python train.py --bias="none" --tie_embeddings=true --parallel_block=false --init="normal" --init_std_up=0.0353 --lr_mult_o=1.5 --warmup_steps=200 --batch_tokens=32768 --dataset="wikipedia_en"
MLP neurons of a small language model. Each row is named by its layer, matrix (gate and up: input weights) and neuron, and shows model dimensions 48-175. Each number is 128 + 24 x the weight over its row's rms, rounded and kept within 0 to 255. A neuron's up and down rows have the sign that makes its largest values positive.
After each neuron's rows, "fires on" lists the tokens most often at its 100 highest values on Wikipedia text that the model never trained on.

L10.gate56 [163 145 122 115 150 106 109  92 117 106 114 185 122 118 130 126 124 142 125 129 109 192  84 113  76 115 146 109 158 139 188 109 107 146 107  96 112 122 114 106 125 138  77 122 141 133 123 130 147  97 126 147 120 100 163 119 134  79 138 147 138 136 127 112 129 118 111 148 136 156 139 135 134 133 133 116 175 158  99 101 145 164 146 100 120 136 127 113 128 157  99 132 113 126 127 130 175 113 123 183 164 179 146 121  99 152 186 143 160 116 124 170 153 109 143 139 137 134 145 144 157  95 157 113 122  78 100 102]
L10.up56 [111 149 150 138 106 147 124 141 166 156 126 158 161 125  78 122 172 148 134 116  84 124 143 124 113 150 128 123 102 162 121 111 112 163 135 138 134 103 157 113 143  83 122 114 173 170 112 130 115 102 106 131 169 129 120 118 110 151 130 123 118 135  79  91 103 131 109 133 128 146  95 163 137 129 157  94 117 168 110 111 133 114  95 152 173 180 152 128 120 148 132 127 165 107 110 106 131 116 149 136 144 155 133 115 135 101 132 154 120 135 130 126 137 164 108 124 134 173  96 137 120 135 160 176 152 123 121 138]
fires on: "orn", " gen", "ount", " Gen", "ate"

L2.gate4 [144 104 153 125 160 118 160 143  95 149 124 130 117 134 109 140 116 158  73  82  82 105 147  58 160 118 144 113 137 155  96 176 148 103 123 112 123  93 130 122 126 138 139 156 147 135 124 139 139 141 101 130 100 116 141 117 153 130 135 107 118  70  77 129 128 144 155 102 130 108 116 127  92 101 112 146 138 166 115 117 156 152 150 107 139 150 115  79 112  96 132 115 120 136 133 133 138 113 134 139 159 143 150 103 108 157 162 135 108 155 168 188 139 139 101  95 133 110 108 104 145 181 150  95 120 172 179 121]
L2.up4 [160 127 162 136 128 133 159 143 139 158 148 141 140  90 112 112  93 114 101  83 130 107 134 111 127 142 106 106 146 107 134 162 114 144 116 133 158 120 106 124  85  83 142 148 124 146 139 161 156 124 115  77 149 128 154 113 135  94 166 115 154  62  97 115 150 165 140 138 134 113 125 132 103  84 118 132 155 168 125 112 122 151 168 136 111 108 150  92 136 110 123 140 100 146 135 170 134 107 159 139 167 132 167  93 115 139 136 103 117 145 183 187 116 110 116  98 107 114 106 125 105 132 147 129 116 123 152  86]
fires on: " ex", "9"

L4.gate255 [135 124 115 119 150 131 128 125 150 160 171 137 139 128  95 161 171 117 143 125 122 109 127 124  70 136 103  84 141 166 152 150 142 125 127 139 171  78 142 131 129 189 150 117 128  55 133 159 145 120 130 141 122 166  98 133 139 121 106 120 108 120 116 149 119 113 170 131 157 131 127 145 119 164  88 170 126 110 141 161 137 179 137 123 106 128  88 149 123 131 134 127 128 161  90  84 104 142 119 119 154 136 114 125 136 172 142 131 133 107 155 131 128 106 155 118 106 102 104 123 111 108 132 165 150 145  73 104]
L4.up255 [160 139 182 105 143 148 130 162  92 151 147 152 156 120 122 172 161 128 112 141 134 181 165 137  90 105 112  68 108 126 106 122 122 120 149 115 156  89 108 126 131 146 148 135 105  82 151 113 125 138 151 147 123 130 152 147 122 154 143 155 102 167 101 133 142 144 125 160 131 115 147 155 110 129 150 122 118 112 124 136 115 190 176  68 118 143 157 133 182 130 163 122 115 124 103  80 144 127 120 164 148 112 135  88 152 150 126 152 100 154 133 144 116 152 154 111 154 123 127 150 133 149 113 120 145 124 140 127]
fires on: " League", "′", " +", " Aust"

L13.gate214 [ 93  96 120 110 146  94 132 159 119 152 114 101  58 135 116 138 106  97 122 133 118 172 116 121 149 133 137  98 115 115 153 127 150 156 120 155 106 144  95 134 120  58 131 156 126 128 109 139 157  89 180 130 147 129 114 117  96 102 117  90 136 106  88 129 148 141 160 145 107 120 162 139 120 186  97 116  91 119 119 143 164 141  94 135 103 153  99 109  95 114 154 128 116 144 140 116 136 146 130 125 130 118 116 146 127 118 144 128 117 165 143 145 161 122 103  94 110 137 148 120 156 151 123 130 114 175 120 118]
L13.up214 [104 117 103  65 128 141 171 162 115 124 135 126 135 140 119 112 134 136  97 113 151 122  98 148 136 184 153 132 164 108 154 153 145 151 153 144 115 105 111 139 153 136 142 110  83 113 153 133 132 128 138 141 122 105 137 147 122 174  82 117 153 100 103  69 138 111  88 104 145  98 117 120 100 145  86 129  98 122 111 129 151 162 124 117 141 134 150 168 117 103 144 133 115 131 156 148 166 188 130 128 125 153 125 112 165 159 130 168 143 110 143  74 127 158 134 136 126 108 145 135 140 172 133 142 140 151 160 112]
fires on: "==", "===", "===="

L16.gate47 [135  91 156 110 154 111  83 130 127 125 113 163 105 113  75 109 135  99 160 145 148 165 146 125 145 155 159 137 131 119 116 126 138 109  89 117 153 114 138 165  86 108 125  99 117 120  97  93 113 121 122 140 172 132  96 124 149 139 116 157 138 176  67 113 123 107 113 142 118  91 113 142 160 130 112 107 125 171 103  87 102 134 124 102 130 156 101 145 108 134  86 139 130 134 136 155 166 152  98 129 119 137 130 136 113 164 156 148 171  86 122 136 148 157 158 143 139 109 138 125 129 145 142 152 167  88 113 147]
L16.up47 [109  95 161 117 125 101  97 118 159 101 124 161 153 116 121 147 148 169 154 121 134 202 153 115 104 137 157 120 120 133 134 156 104 137 130 133 137 133 111 175 120 123 151 112 119 129 155  99 107 161  89 147 168 141  93 127 121 103 123 125 114 135 106 118 131 124 112 166 153 142 138 154 111 130 116 144 145 169 146 130  98 127 141 161 130  98 115 155 133 136 125 165 129 101 164 128 133 111 113 132 110 139 139 118 174 120 135 124 120 170 126 134 174 132  99 139 139 170 136 162  88 146 162 171 129 110 114 186]
fires on: " Gen", "ag", " reg", " gen", "in", "st"

L13.gate42 [121 181 113 139 135 133  83 103 112 133  96  98 151 135 165 121 140 103 164 112 101 139 130 106 128  90 142 131 138 148 112 108 102 123 107 139 131 111 145 146 116 125 125 180 108 133  87  91 148 131 118 106  97 148 135 154  87 140 115 117  89 119 101 149 141 129  96 141 172 122 139 147 130 122 133 107 158 104 140 121 112 126 149  92 137 108 127 125 144  67 156 126 109 149 136 110 155 128 158 131 118 133 112 141 100 156 119 134 121 161 132 119 164 124 166 122 136 113  91 149 145  82 110 109 176 136 136 124]
L13.up42 [113 115 102 161  65 171 126 126 159 141 136  85 159 100 132 165 108 128 120 102  83 112 161 123 111 117 116 162 122 135 153 136 143 161 146 130 117 110 126 122 125 151 127 159  93 103 123 148  67 123 167 128 116 128 115 128 147 128 170 148 143 169 127  86 152 116 148 129 144 154 154 128  98  81 175 143 119 121 151 128 112 114 110 121 113 109 139 133 113 114 123 133 129 121 156 100 145 165 133 143 124 116 136 131 127 118 144 101 121 143 103 135 138 171 167 115  96 136 164 208 105 108 181 114  93 130 163 123]
fires on: "al", "er", "or", "at"

L6.gate216 [126 128 149 155 169  99 134 141 141 154 148 138 146 147  96 178 164 136  89 143 122 151 157  87  43 145 118  93 122 196 162 127 152  93 157 136 175 113 126 162 138 120 109 119 130 107 112  96 127 142 136  98 121 137 122 141  88 151 126 148  95  92  93 164  98 177 127 169 134 108 123 132 148 171 146 185 129 108 127 104 105 166 126 163  89 130 145 145 170  86 155 151 107 140 130 100 142 131 132 143 140 124  97 122 138  96 128 178 116 151 132 101 132 103 126 123 123 112 115 122 142 138 131 152 121 142 108 128]
L6.up216 [117 137 171 125 155  93 134 142 121 122 106 116  99 148  62 185 159 106  89  75  97 139 145 119  69 151 121 124 112 148 129 125 128  93 140 135 171 109 142 124 141 211 118 109 110  93 163 130 145 135 156 116 116 141 121 167  98 158  90 143 131 127 112 169 133 143 137 156 147 101 130 159 157 159 130 127 140 105 121 128 134 177  99 146 107 139 171 143 155 180 131 138 103 134 102 116 123 137 113 150 128 129 103  73 142 156 154 155 112 158 113  87 139 115 140 133 150 104 112 133 152 135 108 152 155 122 103 112]
fires on: "ust", "ign", " Aust"

L2.gate218 [ 73 118 165 143 105 153 142 144 127 120 156 117 135 121 123 119 132 121 136 104 105 117 151 143  98 108  99 104 138 119 140 180 160 137 139  98 175  88 120 196 160 133 133 135 127 128 139 108 119 137  83 158  96 146 110 128 166 131 111 135 146  96 120 113 133 144 128 126 173 109 145 128  84 106 129 116 126  97 157 136 133 137 145 103 118 115 177 108 129 130 113 118  99 107 123 146 108 127 108 151 144 101 141 149 211 142 116 171 123 121 110 128 142  91 113  87  50 120 136 143 160 116 140 142 165 135 168 121]
L2.up218 [ 94  75 167 125 156 161  99 127 141 126 118 171 115 135 123  75 102 117 139 122 110  96 165  96 109 129 130 154 144 144 125 134 128 125 139 140 121 100 159 203 113 129 109 113 126 127 113 137  91 160 122 140 129 156 145 160 160  89 108 154 105 166 137 100  87 133 105 159  92 115 159 161 127 145 143 135 110 117 127 141  93  65 130 109 116 110 186 130 139 152 125 139 105 131 158 118 128 149 125 158 142 134 146 127 154 118 134 111 107 102 153 117 161  76 165 125 141  93 119 113 161 116 172 135 139 123 130 151]
fires on: "ome", "ine", "ost", " some"

L20.gate106 [133 121 136 120 133  95 121 150 163 161 158 107 122  99 130 162 139 139 115  85 158 105 128 113 124 179 118 129 102 172 103 117 110 108 117 113 163 139 106 157 139 114 133 122 159 121 110 113 125 141 114 176 122 122 120 137 133 132  93 135 134 127  68 150 106 158 106 161 163 114 142 119 170  93 106 144 138 158 116 140 108 121 145 130 163 165  92 140  89 149 168 173 131 141 124 130 127 139 155  95 136  80 145  95 119 135 121 105 109 154 123 116 158  95 112 146 101 114  88 137 110 182  96  73 138 105  93 149]
L20.up106 [145 112 139  83 207  95 155 112 145 115 155 147 153 131 101 166  90 169 179  82 123 151  83  75 134 201 148 161 147 124 135 121  98 138 176 132 131 174  68 109 108 117 173 158 152 114 131 135 102 112 155 155 113 111 138 122 125 119 137 103 117 124 101 106 121 112 142 151 141 124 140 110 144 166 142 122 123 149 107 131 123 117 129 111 121 146 170 112 155  81  83 114 139 126 140 129  81 160 139  99 163 127 101 113 164 146 138  99 113 145 124 133 119 114 123  70 139 143  95 117 154 137 131 135 113 134 105 131]
fires on: "ed", "fter", "ing"

L19.gate228 [116 146 149 146 131 137 150  82 140 156 123 124 115  95 141  92 135  99 144 159 107  66 140 102  90  88 134 126 127 128 144 158 144 110  97 139 119 107 131 126 114 151  86  97 155 123 117 162 117 144 152 121 183 133  98 135  88 111 106 106 110 179  95 129 173 119 159  93 108 115 139 166 130 120 121 170 167 135 126 167 156 146 128 103 137  90 126 128 103 112 112  88 129 122 121 115 163 130 115  93 105 111 127 154  95 136  83  84 122 114 117  96 153  87 136 141 136 126 138  75 137  98 107 111 100 136 135 144]
L19.up228 [146 120 140 172 120 108 112 139 150 122 143 128 127 122  80  94 125 104 121  90 130 126 186 170 148 116 156 124 143  93 150 127 109 125 117 128 131 146 139 127 105 164 123 127 152  75 118  79 124 145  90  98 141 159 124 131 106 136 144 125 160 155  97 137 152 120 103 120 122 108  99 209 140 115 132 161 111 124 106 167  93 156 104  95 107 143 125 170 109 101 105 113 143 138 131 110 136 157 131  93 121  99 177 171 108 103 147 140 101 117 143 149 156  90 132 118 126 133 132 119 115 153 160  98 118 137 163  93]
fires on: "m", "oth", "r", "th", "j"

L2.gate212 [123 138 181 124 158 147 151 141  99 149 108 111 121 165 154 190 165 126  77 141 138 130 137 125  95 175 114  73 103 104 160 155 146  99 140 126 176 127 116 140  99 112 108 123 114 105 191 145 179 126 111 127 143  91  86 108 121 157 102 115  95 117 131 157 137 137 135 150 146  98  95 108  82 104 111 156 129 100  95 149 108 182 171 105 126 126 179  98 166 126 147 113 125 111  94 162 130 143 113 109 139 114 139  82 140 131 154 162  96 135 129  78 145 118 119 114 132 115 166 142 115 112 123 120 119 112  85 143]
L2.up212 [130 124 169 147 166 132 138 160 128 152 144 150 148 157  95 163 161 111 128 138  94 129 145 153  41 161 136  99  73 159 106 122 169 124 139 141 185 112 168 139 128 155 147 144 143 109  92 144 146 117 124 132 126 169 146 105 118 184 133 168 127 142  70 182 137 120 156 132 115 151 124 158 137 143  83 143 136 146 139 164 110 127 135 139 131 130 176 154 139 157 129 136  96 124 149 118 121 144 136 182 141 124 146 136 140 110 100 193 109 123 151 125  96 115 128 140 121  91 118 143 108 120 108 151 170 126 107 128]
fires on: " War", " Aust", " South", " Fran", " at", " Sw"

L4.gate19 [115 126 129 123 138 125  68 145 151 160 159 112 158 108 143 171 135 144 128 130 177 116 120 120 121 162 172 147 107  99 100 122  97 134 127 169 142  94 147 149 101  97 138 188 128 102 127 118 110 139 126 188 123 101  64 117 149 112 115 119 148 131  86 145  87 138 189 108 142 109 166 127 133 103 159 112 112 173 126 119 144 134 146 103  81 167 144  90 128 132 123 135 159 114 124 122 119 115 107 124 150 134 133 161 118 151 139  89 132 118  93 106 153 122  76 119 124 158 159 124 109 124 130  84 110 124  98 131]
L4.up19 [105 129 121 138 134 121 101 109 152 151 156 122 123 139 131 164 114 141 135 140 142 132 122 100 100 167 192 147 128 113 129 150  87 158 146 130 128  96 117 157 114 143 143 159 123 135 152 135 124 122 133 170 128 107  76 133 166 116 134  88 148 108  82 136 104 123 184 100 129 102 111 122 120  93 149 132 149 150 146 100 114 157 111 112  84 136 151  89 127 127 104 125 131 138 127 131  95  95 101 109 157 123 131 186  89 160 155 134 151 148  94 103 160 123  84 124 111 177 144 119 134 133 126  73 113  91  93 140]
fires on: "ile", "fter", "fore", " after"

L2.gate372 [ 75  79 192 128 112 145 124 104 119 117 136 125 130 104 109 162 154 152 114 139 112 152 131 104  66 129 143 140 125 125 147 105 133 132 149 142 153  68 130 161 105 121 111 102 134 122  76  81 115 173 159 125 110  96 114 165 185 136 122 158 112 125 103 140 134 173 147 137 115 102 107 126 140 173 129 143 151 141 106 132 147 166 120 116 137 117 147 156 137 116  76 140 125 136 127 117 133 157 121 114 111 114 107 137 162 137 120 128  75 142 127  70  79  80 155 129 131 127 127 162 137 104 130 149 152 120  74 139]
L2.up372 [135 133 120 111 129 135  94 146 144 138 130  90 125 106 114 147 114 148 128 137 114 170 183 148  72 135 125 116  94 121 130 120 111 137 171 140 167  75  99 178 126 192 137  97 128  79 127 121 117 131 147 137  78 135 146 150 123 132  85 141 149 107  88 146 131 163 140 147 118 140 121 157 136 163 126 143 139  94 105 112 119 196  91 131 127 177 117 131 133 156 121 147 111 121 135 114 129 151  92 113 148 121 119  91 117 136 144 166 121 156 154 133 123 122 131 128 170 136 145 122  80 125 112 133 131  98  73 121]
fires on: "duc", " includ", " Cent", " Aust", " used"

L7.gate292 [137 124 158 149 102 114  70 117  99 159 102 121 130 112  59 128 136 155 129 173 121  92  92 101 147 154  85  91 126 147 148 144 107 123  99 134 142 105 163  93 142 116 129 137 124 141 148 130 119 140 163 103 121 134 140  85 105 138 158 109  98 126 137 100 117 145 140 130 134  97 121 104 172 120 173 119 114 125 131 128 118 167 105 141 179  86 128 116 121 186 166 139 118 134 144 123 148 156 112 121 160 150 113 213 150 140 173 109 141 144 134 125 117 126 116 136 130 114 178 108 139  85 126 154 158 127  96 141]
L7.up292 [105 105 167 143 107 139 103 100 101 170 124 120 130 168  98 148 100 123 135 145 101  96 148  85 165 126 145 110  97 143 165 152 132 117 155 138 127 140 148 108 146  66 122 109  98 127 154 148 113 117 181 134 127 117 141 121 142 152 136 110  96 149 129  84 114 167 133 138 150 119 141  97 117 147 130  92 151 108 150 130 124 139 111 124 179  87 136 121 128 156 193 128  91 135 172 109 154 123 107 111 154 103 134 155 138 137 140 105 148 159 120 134 143  91 138 148 137 116 204 103 134 106 174 160 162 116  83 147]
fires on: " D", " Ind", "M", " G", "G", "D"

L4.gate323 [113 130 134 137 133 125 113 175 131 109 157 128 121 166  86 145 100 108  97 138 144 154 119 139 136 148 163 182 124 130 153 104 143 133 108 132 156 128 111  96 118 110 176 127 169 138 125  89 148 103 101 109 165 123 137 123 124 175 137 145 144  98 113 158 156 122 137 134 142 114 111  56 130 138 124 141 135 120 146 147 157 135  88  92 139 118 171 119 126 133 181 164 136 157 121 137 124 158 157 113 124 127  87 147 123 170 102 117 138 136 183 163 107 136 192 100 181 127 156 136 170 123 115 135 136 137 148 122]
L4.up323 [118 187 114 143 129  90 101 144  98 129 101  90  60 141 156 142 158 151 118 116 154  98 134 111 143 101 140 176 150 142 139 145 119 130 114 121 141 142 110 142  99 109 134  99  95 167  90  85  95 124 117 136 111 146 115 164 116 132  57 140 138 149 159 128 107 108 120 131 128 131 159 136 141 113 130 127 134 138 151 114 101 164 170 100 117 151 141 118 109 105 106 142 131 140 166 104 158 117 131 104 137 175 142 121  97 110 118 124 162 201 138 115  90 103 144 142 128 165 128 129 161 138  86 133 137 144 114 124]
fires on: "===", " ===", "===="

L12.gate320 [147 142 145 112 110 142 135 137 106  94 110 187 110 132 147 121 104 130 160 145 147 121 106 131 121 123 139 178 141 114 155 143 127 120 162 129 112 134 148 167 125 142 104 151 119 122 125 159 166 175 173 140  94 104 127 141 101 132 106 110 129 115 154  81 116 158 146 200 126 130 151 138 134 140  95  91 138 105 122 167 140  65 133 153 157 130 149 131 158 126 149 158  80 194 117 120 110 141 135 105 150 167 107 122 131 118 132 103  99 130 136 116 151 147 140 121 165 145 162 137 135 102 168 138 120 157 122 165]
L12.up320 [135 130 170 116 139 110 139 134 140 111  97 160 173  91  86 143  78 118 134 142 134  98 123 189 155 115 151 142 147 153 130 110 159 105 157 121 138 142 172 166 152 130  97 137 137 136  93 106 101 112 153 116 151 142 156 143 128 109 152 172 130 136 110 108 104  93 126 126 124 186 103 123 122  98 102 154 100 150 158 102 190  94 114 142  97 127 175  86 123 154 147 119 101  83 105  71 175 142 128 122 122 106 129  97 142 101 119 140 111 121 109 128 151 124 124 104 149 147 126 134 128 132 131 134  99 116 133  85]
fires on: "l", "sh", "ind", "ard", "is", "re"

L4.gate62 [163  95 175 134 136 164  83 135  79  97  94 140 147 148 122 136 134 147 110 134 117 116 149 158 145 111 119  81 149 133 102 131 123 131 110 116 136 153 194 175  97 125 129 159  97 138 107 139 110 140 148 131 125  91 134 125 112 119 145 102 139 102 129  99 141 168 112 170 130 194 136 149 152 131 126 139 116 117 112 128  98 113 128 136 117 176 114 123 116 117 100 150 142  92  96 130 128 135 160 130 171 107 116 152 123 131 110 104 100 129 189 103 130 132 176 138 128 165 150 111 142 141 113 130 122 141 125 141]
L4.up62 [159  83 146 122 130 157 105 131 109 121  78 124 132 158 131 121 129 153 117 105 129 104 150 162 119  97 137  88 141 140 111 138 124 119 105 131 147 124 147 163 120 110 136 149 152 101 126 122 117 101 131 181 107 113 130 135 121 108 141 109 132 103 143 134 138 158 128 198 138 179 134 148 116 145 126 177 102 117 126 126 146 114 122 129 133 169 112 125  94 137 140 135 108  91 131 143 152 109 174 156 173 107 135 141 132 123  70 111 115 126 132 144 114 167 181  96 145 152 154 120 120 147 102 128 165 143 111 149]
fires on: " sh", " Sh"

L14.gate241 [160 112 166 129 106 100 123 188 139 144 107 139 160 124 131 152 115 164 156 106 160  97 151  80 109 132 143 132 134 159 125 132 139 132 143 142 176  92 152 129 117 114 119 165 133 113 127 134  92 109 143 122 158  97 100 111 120 136 156 109 124 115 136 132 142 120 132 139 149 136 126 142 135  99 145 165 124  93 130 121 159 126 131 160  97 126 160 118 108  95  67 113 116 137 160  98 125 103 174 124 120  93 144 154 164 146 169 139 131 104 130  78 107 132 130 165  99 126  95 100 119 122 178  99 139 131 110 100]
L14.up241 [142 116 125 109 152 139 123 120 134 155 118 139 175 112 107 125  89 133  72 121 121 134 125  95 124 144 122 118 106 120 124 100 132 188 124 128 114 156 117 121  66 105  80 104 176 161  92 142 118 132 111 116 139 119 129 120  92 135 162 128 155 113 139 136 108 150 158 134 104 118 143  45 119 133 139 129 162 120 101 128 163  96 145 142 107 140  81 152 122 120 126 121 150 120 103 103 144 140 155 178 156 153 113 128 127 113 105 114 135  75 145 101 151 122  85 123 116 123 123  92 113 108 119 110 155 147 127 111]
fires on: ".", "ision", "pe", "re", "ar"

L7.gate361 [116 161 116 126 129 118 147 155  83 157 171 139 144 166 122  95 110  89 116 118 108 144 132 147 106 176  91 100 113 136 136 167 181 146 120 143 137  96  91 126 110  96 130 160 135 113 119 159 144  95 113 127 132  99 101 122 133 160 155 131  77  75 143 119 103 125 125 130 156  94 137 148  92 129 138 118 136 119 111 133 129 157 135 128 119 135 133 119 156 103 129 118 130 110 143 127 137 149  97 133 124 100 145 110 112 129 130 134 115 124 156 108 147 121 168 142  79  86 187  77 169 126 136  49 138  97 167  88]
L7.up361 [106 160 151  94 101 165 104 124 149 130 141 138 156 125  84  90 137 117 145 147 163 150 133 127 119  99 151  99 103 109 146 136 154 115 128 125 116 151 140 100 125 136 142 165 150 134 101  92 136 127 103 146 119 106 162 120 152 120 116 116 138 193 140  90 134  68 150 114 150 127 167 140 137 101 111 122  99  79 112 135  96 105 111 117  85 109 162 116 125 117 129 136 101 126 135 136 133 126 120 133 108 152 127 111 136 116 128 148  84 112 114 163 172 102 111 111 139 124 120 106 165 129 162 176 140  89 153 125]
fires on: "ome", " some", " one", "ited"

L6.gate362 [113 110  97 119 143 113 113 138 122 152 120 123  92  93 154 135 114 128 119 114 148 148 130 107 113 132 138 152 122 144 172 124 162 135  97 169 107 119 114  80 109  64 142 110 122 121 146 112 110 115  98 128 158 127 101 144 133 118 131 165 124  79 104 117 115  85 130 127 131 141 165  87 121  93 139 163 103  92 138 123 142 139 138 106 116 139 178 130 120 118 139 135 155 126 146 141 186 129 161 130 151 144 129 109 139 147  73 137 128 138 128 123 144 141 185 115 131 124 190 129 155 156 169 148 156 168 126 125]
L6.up362 [112 141 101 144 147 131 130 148 128  96 149 130 107 140 116 146 125 152 134 113 127 119 114 123 137 109 147 148 112 130 135 165 118 159 157 108 117 147 119 147  91 148 147  75 100 145 124  97 192 128 116 105 121 124 136 150 121 154  71 119 130 132  93 149 123 105 143 147 132  86 138 165  89 141 127 148 155 146 138 138 115 157 122  18 147 138 105 139 112 146 112 120 101 129 170 184 151 136 120 128  91 134 112  98 151 130 156 109 119 139 153  96 100 142 150 134 142 135 137 142 166 116 138 132 128 146 137 140]
fires on: "===", " ==="

L16.gate2 [124 104  66 118 115 123 136 135 115 112 111 128 148 121 123  88 112 102 170  98 102 190 148 153 129 107 127 131 132 162 143 103 127 141 170 117 145 126 111 121 107 123 145 132 127 137  92 136 112 132 144  99 117 113 121 168 150 123 143 156 118 152 136 159 161 138  76 132 162 145 131 104 141 126 133 116 113 113 157 115 139 147 163 140 107  94 133 116 131 123 129 147 140 137 122  95 139 108 117 125 148 144 169 109 104 130 124 131 154 160 102 168  75 141 135 157 106 110  44 110 157  69 119 152 161 133 133 141]
L16.up2 [111 186 173 143 105 117 138 116 139 143 119 114 134 133 115 138 151 134 162 122  96 173 112 143 124  98 147 167 102 131 128 166 126 141 148 136 143  93 127 107 130 144 126 149 124 100 162 121 129 115 136 132 137 152 105 129 132 147  70 131 147 176  91 118 152 128 135 129 126  97 113 153 111 140  71 108 119 122 165 121 160 119 137 138  78 132 107 148 127  96 157 150 116  95 209 132 120 120 156 137 157  90 159 156 130 127 120 120  66 144 118 111 137 121 150 139 122 131 134 137 131 132 116 111 117 158 156 103]
fires on: "or", "ter", "er", "ach", "ive", "ative"

L4.gate266 [127 116 118 198 132 122 114 121 100 161 154 103 143 138  92 100 141 159 108 142 151  93  70 126 125 157 113 120 148 190 156 144 148  87 116 175 176 105 123 116 106 112 109 124 144 138 103 166 126 125 180 114 134  74 142 109 156 130 152 157 109  97 109 135 160 134 135 100 108 143 116  98 154 144 133 161  52 114 149 114 102  95 117 112 124 124 129  98 112 115 144 130 145 116  92 124  99 133 179 129 113 125 110 121 113 139 143 121 123 112 133 136 159  85 175 145 150 133 142 163 131 133  89 129 195 142 132 160]
L4.up266 [105 102 180 174 101  90 146 101 116 145 118 101 146  95 180 128 147  99 133 148  92  98 122 121 144 170 121 107  94 181 128 155 147  97 170 155 142 145 146 158 169 132 135 101 111 130 159 167 122 143 116 152 151 137 111 165 132 130 127 141 136 155 130 107 129 136 132 117 105 160 144 130  46 176 164 111  97 146 131 154 125 130 163 157 158 119 124 143 139 136 116  91 137 138 129 166 117 118 143 115 123 114 120 110  96 129 121  79 157 131 147 151 131 101 154 129 153 114 173 113 131 182 100 103 158 125  81 113]
fires on: " D", "D"

L7.gate309 [135 141 172  99 133 135 123 145  88 127  97 122 110 109  99 145 151 135 106 134 112 141 124 151 180 110 140 178 128 117 125 122 117 117 104  76 124  88 114 126  86  93 144 110 133 138 121  93 142 138 139 185 132 130 147  62 107  96 148 127 138 120  61  99 111 105 125 135 114 107 112 126 126  98 125 153 143 152 128 124 130 128 132 148 137 163 138  91 132  95 144 131 142 130 146 110 104 126 147 134 118 159 127 106 150 136 145 136  94 127 134 158 128 143  95  95 142 137 158 132 156 153 145 153 154 132 158  89]
L7.up309 [127 139 187 116 180 100 130 135  89 147 115  98 127 134 152 132 135 129  95 131 100 125 131 152 139 123 157 190 139 127 121 109 142  97 131  71 103  99 120 136  85 114 120  95 120 130  94 112 113 118  94 159 134 121 145  75 108 111 129 140 149 131  87 119 121 118 121 144 130 141 125 112 152  60 146 137 165 186 104 122 149 158 100 134 155 143 150 113  95 101 168 131  73 124 155 129 106 170 157 128 134 135 113 134 137 140 135 135  95 130 115 170 121 163 121 131 136 146 150 135 144 122 171 153  96 116 161 106]
fires on: "2", "4", "9"

L7.gate241 [161 121 141 153 124 121 125 109  78 116 141 143 166 170 109 126 133 128  98 152 130 126 143 129 134  75 121 124 157 153 157 158 102 138 135 147 116 141 139 114  72 135 149 152 164 109 163 151 128 131 148 116 155 128 112 123  92  79 117 119 126 122 113 151 133 179  82 111 145 178 134 109 106 151 143 167 106 103 134 139 145  91 130 143 109 147 155 121 115 134 106 139 110 106 100 111 132 130 126 130 116  83 160 146 163 166 120 106  90 111 151 133 149 138 164 110  91 146 126 150 128  80 111  97 119 144 123 147]
L7.up241 [182 124 127 118 112 118 159 114  83 101 107 146 146 131 135 149 110 133  98 124 140 147 165 179 136 103 133 134 173 159 123 158 109 140 156 125  92 143 158 101  84 123 139 140 149 120 146 143 107 146 134 144 161 105 101 120  70  92 117 143 109  91 131 150 155 170  86 117 136 152 119  92  95 183 136 166 127  90 135 170 143 122  95 142 110 146 140 161 131 140 154 137 123 114  97  97 125 144 152 107 129  87 140 120 137 178 104 109  90 143 137 160 140 167 161 143 137 146 118 148 151 105  93 102 133 133 117 147]
fires on: " sh", " Sh"

L16.gate172 [102 142  95 116 183 162 141 164  76 138 165 100 122 114 119 145  73 112 126 102 136 101 109 129 131 149 112 125 150 162 138 130 115 124  78 125 146 131 112 134 160 120 104 151 128  99  99 120  95 123 108 145 129 143 141 133 137  83 128 120 122 150 156  88 155 129 165 124 121  96 101  75 175 148 154 117 126 136 131 100 162 133 110 145 172 153 123 149 118 155 108 179 122 124 106 147  93 152 171  86 122  83 127 111 145 153 173 130 105 105 102  95 129 105 120 106  93 101 102 114 110 147 136 161 133 102 109 162]
L16.up172 [129 118 134 107 139 139 124  86 128 150 123 125 114 158 152  76 109 130 145 126 120 147 125 149 150 141  97 160 126 103  58  72  98 108 146 160 120 140 105 138 117 151 155 128 125 108 175 135 136 117 154 149 136 155 129 130 182  86  89 112 130 111 147 106 115 129  89 132 130 131 164  84 108  95  99 128 152 155  95 127 153 136 117 120 165 117 113 143 129 122  85 127 153 146 139 140  87 171 155 108 147 112 104 168 159 116 166 137 113 102 117 115 116  99 135 153  96 129 157 160 128 127 151 107 146 104 154 113]
fires on: "fore", " after", "fter", "ed", "on", "ing"